{
  "d_model": 704,
  "activation": "swiglu",
  "init_std_o": 0.0046,
  "beta2": 0.99,
  "decay_shape": "linear"
}
MLP neurons of a small language model. Each row is named by its layer, matrix (down: output weights) and neuron, and shows model dimensions 362-425. Each number is 128 + 32 x the weight over its row's rms, rounded and kept within 0 to 255. A neuron's up and down rows have the sign that makes its largest values positive.
Before each neuron's rows is what it responds to, as a language model described it from the Wikipedia text at the highest values.

Responds to: Main verbs or verb endings right after a person or team subject in biographical and sports prose, e.g. compil-ed, had, pick up.
L6.down334 [107 145  50 147 192 113 168 164 113 141 137 166 102 170 143 139 141 120  59 130 136  99 132 163 137 131 142 122 115 115 112  66  73  90 155  99 188 125 183 157 154 133 131 126 127 135 100 117 119 139 106 125 149 134 169  61 149 125 182 155 117 166 131 108]

Responds to: Leading digits or number words of counts in sports career stats, as in scoring 5 goals, 10 rebounds, 83 runs; weaker on nearby connectives like with, in, won.
L6.down52 [104  93 133  89  88 170 155 122 156  81 173  97 109 133  98 160  81  69 161 145 141 159 101 166 116 108  47 111 119  90 154 104 128  89 170 133 119  78 130 101  99 118  84 134 101  71 113 138 125 153 146 126  94 115 130 146 142  97  73 105 180 133 126  99]

Responds to: Nouns right after a possessive in biographies and sports text (his career, his win, Chand's status); also single digits in years, coordinates, and table header words.
L6.down451 [129 113 104 104 123  51 101 103 140 131  92 130  56  89 131 126 112 136 128  99 173 134 158 102 144 107  94 105  99 122 106 116 118  85 106  58 169 133 145  82 149 122 105 186 167 179 147 125 137  93 150 121 140 157 133 108 145  77 124 125 147 137 141 145]

Responds to: Short inner pieces of split rare words, mostly foreign surnames and place names in lists, such as Ville-ga-s, Io-an, Lic-in-ius, Andre-ol-li.
L2.down1784 [147 142 128 150 129 132  94 208 149 101 158  90 142  91 109  92  77 124 131 107 137 108 133 166 113  95 130 100 147  94 143 193  85 203 125 135 162 170 124 150 134 113 142 131 121 141 101 174 145 104 127 134 126 128 152 125 133  77 112 115  84 119 117 180]

Responds to: Commas or closing parentheses ending a long subject phrase, appositive or introductory clause, just before the main verb or subject (Landry, became; clostridioforme, is; Back in China, she).
L6.down1790 [ 98  91  80  92  99  77 160 136 116 139 125 175 102 128 109 152  77 136 135  95 163 102 119 111  72  99 117 176 156 148 126  75 135 169 137 218 140 125  93 118 141 171 106 118 111 185 122 122 117 101 109 102 104 118  83 103 127 150 168  98 147 151  98  73]

Responds to: The comma, or last year digit or "s", that closes a sentence-opening adverbial phrase before the main clause, e.g. "In 2021,", "During the 1960s,", "Typically,".
L4.down1610 [140 134 137 167 129 142 137 172 125 159 169 132  84 110 145 124 101 141 101 105 168 130 164 132 198 120 153 168 144 150 155 134 129 166 125 205 118 152 144 201  96 208 120 137 134 153  57  99 119 129 191 141 154 112 129 191  98  92 169 151 160 115  77 115]

Responds to: Mostly "in", "on" or "throughout" introducing where something lies or occurs in descriptive text, e.g. "lake on the", "towns in western"; also first pieces of descriptive words like hum(id), con(iferous), ob(long).
L6.down430 [130  89 144 120 114 108 160 111 130 167 100 112 124 116 157 103 128 127 157 123 131 163 135 107 149  80 180  79 122 149 169 132 175 159 173 159 153 161 130  82 107 182  94 140 154 101 115 181 129 117 121 159  82 155 140 124 137 156 120 133  66 151  88 137]

Responds to: Apostrophes marking possessive 's after proper names or nouns, such as Sam's, Dylan's, the ship's; weaker on mid-word pieces of names and digits.
L4.down94 [ 89 128 105 186 143 136 119  97 212 174 167 115 189 118 104 140  94 119 132 118 177 122 133 104 177 123 139 101 146  40  91 103 147 126  89  92 120 113  58 144 174 139 166 116 199 128  97 152 129 193 116  86 153 147 171 148 153 145 106  79  60 178  96 115]

Responds to: Word pieces that complete a proper name, mostly a person's surname, in biographies, cast lists and tables, such as Man-u, Han-n, Nazi-r, Madon-na.
L4.down1119 [165 140 148 101  87 151 132  99 106 126 120 134 159  74 112 105 149 115  87 123 110  96 132 177 110 169 127 137 194  95  71  89 103  84 151 167 108 179 108 127 156 122 105 157 164  57 135  94 130 156 195  78 105  83 174 130 131 123 135 126 124 183 117 126]

Responds to: Middle and ending pieces of longer split words, such as nu-ance, eclec-tic, imp-ress-ion, with praise words like talent in reviews and some of/for/in.
L4.down1399 [197  90  73 197  78 143 120 119 166 129 143 128 114 156 127 130 125 125 143  96  83 178 123 120  73 144 134 115 106 113 114 149  93 128 141 104 125 125  84 140 161 135 126 138 100 139 129 120 144 182 123 157 153 205 102 109 148 175  93  68 204  90 105  87]

Responds to: Word pieces inside longer words whose ending is predictable, like e-as-y, uncom-fort-ably, Pa-s-adena, and modifiers before a noun, like commercial successes.
L6.down1723 [118 123 106 141 140 165 111 174 122 182 122 155 170 131 152 138 134  96  90 155 119  70 133  53 123 139 153 138 117 129 133 161 125 162 185 112  72 108 154 133 127 104 165 146 122 133 120  75  77 115 132 178 127 125 167  95 135 126 135 118 200 111 121  85]

Responds to: Interior word pieces inside rare surnames and proper names in biographies, sports and tables (Fa-s-ano, Ka-hl-on, Pie-cz-onka), plus occasional mid-sentence function words like of, by, to.
L6.down1369 [136 149  67 183 132  88 150 141 165 152 134 159 111 134 142 157 112 104 143 165 111 121 121  64  88 113 132 139 134  95 128 130 175 174 135 185 143  92  96 140  98 166 143 120  67 181 120 114 143 102 117 181 111 149 159 124 132 104 107 161 194 141 152 102]

Responds to: Word-internal subword pieces following a short prefix, strongest on "able" in en-able and "as" in e-asy, also en-orm-ous, Race-land, 19-th.
L2.down1018 [131 178 163 105 130 147 149 204  87 130 164 155 117  85 190 194 123 114 139 148 148 166 153 198 123 107 124 144  39  94 137 114 125 132 118  47 134 132 155 125 136 156 101 149 147 155 110  97 117 136 173 120 118 140 176 131 142  95 141 166 137 100 120  86]

Responds to: Non-initial subword pieces inside multi-token words, mostly proper names in tables and lists, such as Ka-th-leen, Ne-o Ge-o, Mall-or-ca, Semin-ary.
L2.down1767 [120 151 143 204 116 187 117 124 130  85 139 129 136 139  54 109 111 110 121 139 131 166 132 157  84 188 129  89 210  93 170 150 111  78 114 119 159 135 123 111 166 197 124 140 151 123 168 127 108 111 110  96 112  95 154 143 100 124  81 122 146 172 171 165]

Responds to: Subject pronouns opening a new clause or quote, just before the verb, such as I in "I just don't like", He won, they defeated, plus infinitive to.
L6.down219 [152 155 108 120 146  80 148  84  90 127 145 149 137  77 113  77 196 133  59 117 105 124 146  93 124 115 132 129 117 110 121  87 137 137 157  50 168  97  68 104 110 117 115 133  93  82  93  82 127 153  63 170 120 107  80 136 127 126  47 118 142 116 146 177]

Responds to: Digits, pipes, parentheses and spaces inside wiki tables and coordinates (Totals (0 entries), 118°7′, Mean minimum °F (°C)), plus scattered mid-word pieces.
L6.down198 [184 122 149 112  95 129  88 114 116 121 164 126  76 137 113 131 118 129  97  87 134  91 156 141 102 210 180 191 162 120 118 124 117 138 176 127  74 148 121 135  40 151 188 200 101 153 191 110 127 118 170 114 116 160 105 145 111  99 121  94  74 159 131 195]

Responds to: Inner pieces of words split into several tokens, mostly foreign names and rarer words, e.g. stru-gg-ling, Charalampopou-lo-s, Skywal-ker.
L2.down866 [ 97 112 126 187 146  82 106 104 158  99 130 166 130 188 127 136 143  69 116 125 104 188  98 107 168 144 113 116 150 181 137 103 110 128 141 158  76  90  79 127 166 120 122 158  95 151  56 124 169 166  89 195 126 158  92 134 111 163  90 137 136 101 117 145]

Responds to: Tokens right after a digit, mostly the comma in dates (May 7, 2016) and thousands (3,000), also month names, -s, -rd.
L2.down292 [142 133  88  85  97 135 175 128 134 121  97 161 142 113 111 184 114 129 164 116 131 167  76 155  74 140 145 103 105 173 127 128 203 167 209 131 127 132  83 148 110 175 200  74 104  99 106 144 158 161 166 150 102 169 212  70 130  79 131 100 123 152 146 145]

Responds to: Inner pieces of proper names (Dis-gra-celand, Yes-ud-as), digits inside table years and numbers (20-1-8, 2,9-34), and colons or commas before listed names.
L6.down1580 [125 107  53 100 115  66  89 149 128 135 121  86 143 144 128 160 138 105 104 113 111  99  95 166 103 111 171 176 125 139 103  78  94 102 124 161 113 174 183  79  82 116  99 122 147 140 163 183 182 140 143 138 193 138 129 122 160 214 125 131 106 156 135 104]

Responds to: Prepositions (mostly in, on, from, to) that follow a completed noun phrase and begin a date, place or other modifier, e.g. "$152,000 in 2024", "government on 14 December".
L4.down463 [196 174 165 152 118 148 157 164 138 117  97 118 100 160  67 119 141  80 121  96 127 169  87 146 134 111 106 130  91 110 136 173  87 108 177 175 129 164 125 149 129 143 167 113 122 131 158 129 142 101 110 139  83 130 213 122 205 114 174 149 130  85 168 108]

Responds to: Cardinal and ordinal numbers, whether spelled out (ten, twenty, seven, one) or written as digits, in counts, scores, measurements and ordinals such as tenth and 39th.
L2.down940 [ 97 148 181 158 133 139 151 110 146 160 116 148 155 128  45 204 138 142 136 136 164 126 103 120 159 132 200 138 143  59 145 186 132  97 121 124  98 161 141 196  91 142 162 112  94 134 120 122  91 141 104 126 139 172 105 104 140 121  95 106  90 149  70 117]

Responds to: The en dash or hyphen between two years in season and term spans, especially in sports career tables, such as 2017–18 and 1994–1996; weakly, word-internal fragments inside long or uncommon words.
L4.down1329 [125 177  85  99  97  74 108 115 155 124 167 117 112 106 159  92 151 139 143 155 140 118 114  94 144 116 121 120  89 135 169 148 151 100  94 140 158 124 151  95 171 104 158 114 110 112  74 147 137 111 124 121 137 138 153 149  72 162  50 111 117  82 118 154]

Responds to: Mainly the en dash in season year ranges like 2020–21 in sports tables, plus word-internal fragments such as Eruviel, inspections, relying.
L2.down963 [138 134 145 113 196 100  87 144  82 158 138 143 131 133 146  83 106 154 124 147  78 132 102 151  83  96 126  80 144  81  89 148 105 123  87 106 114 117 133 165 152 128 100 118 111 175 191 133  81 127  73 188 150 136 116 108 135 123 127 111 119 142 140 133]

Responds to: Subject pronouns he, she, it starting a clause in biographies, after a date, comma or that, e.g. "In 1979 he was"; also the he/she letters inside names.
L2.down1683 [125 111 118  90 122 129 119 128 104 116 103 137 104 126 147 108 136 114 105 131 166 131 118 168 110 157 106 132 132 102 143 127 110 138 135 151 131 128 138 118  91 122 138 138 114 105 117  90 172 150 146 154 110  96 158 115  97 119 145 122 131 151 168 157]

Responds to: Token that completes a clause's verb: past-tense endings (-ed, -d), -ing, and have/had/has, e.g. "lack|ed", "average|d", "it had", "drop|ping".
L4.down1822 [ 83  62 119 121 151  92 142 142 144 120 108  47 139  77  99 145 173 149 127 132 137  87 111 132 148 138 159 139 115 198  89 108 111 107 136 144 149 128  71 139  91 129 168 132 137  98  78 149 100 118 104 122 130 119 142 144 133 141 123 157 195 102 149 123]

Responds to: Inner word-pieces or digits of a name or number already seen earlier in the text, where copying the rest is predictable, e.g. Wiwcz-ar-ek, A-ber-deen, 1-8-78; also spaces after months.
L4.down632 [ 77  65 124  99 150 157 115 102 152 138  72 128  43  87 135 126 166 107 144 129 121  94 133 141 114  99  76 129 144 116 122 128 158  97 182 136 120 154 107 128 129 114 155 127  70 109 119 132 153  97 156 127 203 105 106 153 119  94 147 135 126 164 127 163]

Responds to: First short piece of a longer word split into subwords, often a prefix like er-, en-, ex-, ab-, st-, as in erstwhile, ensuring, abbreviated.
L2.down1787 [ 86 152  83 135  82 119 149  67 148 122 140 147 115 144 122 108 183 143 155 180 121 175 125  62  72 137 104 127 141 125 144 172 134 120 152 150 137  97 141  92 125 144 141 131  90 149 113 124 137  87 136 103 179 131 154 165 124 197 113 173  87 110 145 129]

Responds to: Fires on non-initial fragments of multi-token words and numbers, such as Annivers-ary, Illus-t-rated, mercen-ary, or the middle digits of years like 18-9-8.
L2.down874 [ 86  84 150 150 118 159 121 182 110  81 148 137 129 139 164 141 166 133 104 153 110  89 131 120 114 150 102 143 113 111 128 138 100 130 107  63 123 102 122 138  86 171 123 159 129 166 164 122 167 170 135  97  97 148 121 121  89 140  64 125  91  80 103 133]

Responds to: Digit tokens in the middle of multi-digit numbers in infobox coordinates, dates, populations and table figures, e.g. 3'8'°53′, 1'9'43, 2'0'4,398; weakly also mid-word pieces.
L4.down1415 [137 177 130 142 145 131 139 171  82 147 122 148 165 147 171 158  96 144 101 148 103 155 173 134 125  84  60 110 106 115 131  69 133 121 122 111 163 111 159 116 116 152 142 162 193 126 160 127 191 132 102  85 105 177 174 181 144  97 135 178 100 131 107 155]

Responds to: Main verbs right after a sentence's subject, usually a person or organization name in biographical or sports prose, such as lost, announced, became, also; also line breaks inside tables.
L2.down896 [106 124 138 134  95 131 100 154 115 157 126 101 152 130 159 123 172 178 172  99  89 126 145 145  65  87 139 109 165 121 109 122 144 134  98 120 128 173 125 155 144 143 101 146 149 111 119 152 149 124 170  64 184 137 135  72 179 149 182 133 152 154  97 164]

Responds to: Leading digit of multi-digit numbers in prose (years, counts: 1528→'1'5,000, '1'844, '1',112) and en dashes in sports season ranges (2006–07).
L6.down1818 [ 59  83 149 173 107  87 103  82  72 205 109 135 133  55 103 104 137 135 122 121  60 181  54 152 188 151 126 109 153 109 126 100 114 207 168 102  91  99 182 146 162 111 101 114 150 123 181  53 129 150 107 160 140 152 129 158 142  98 119 117 118 175  68 129]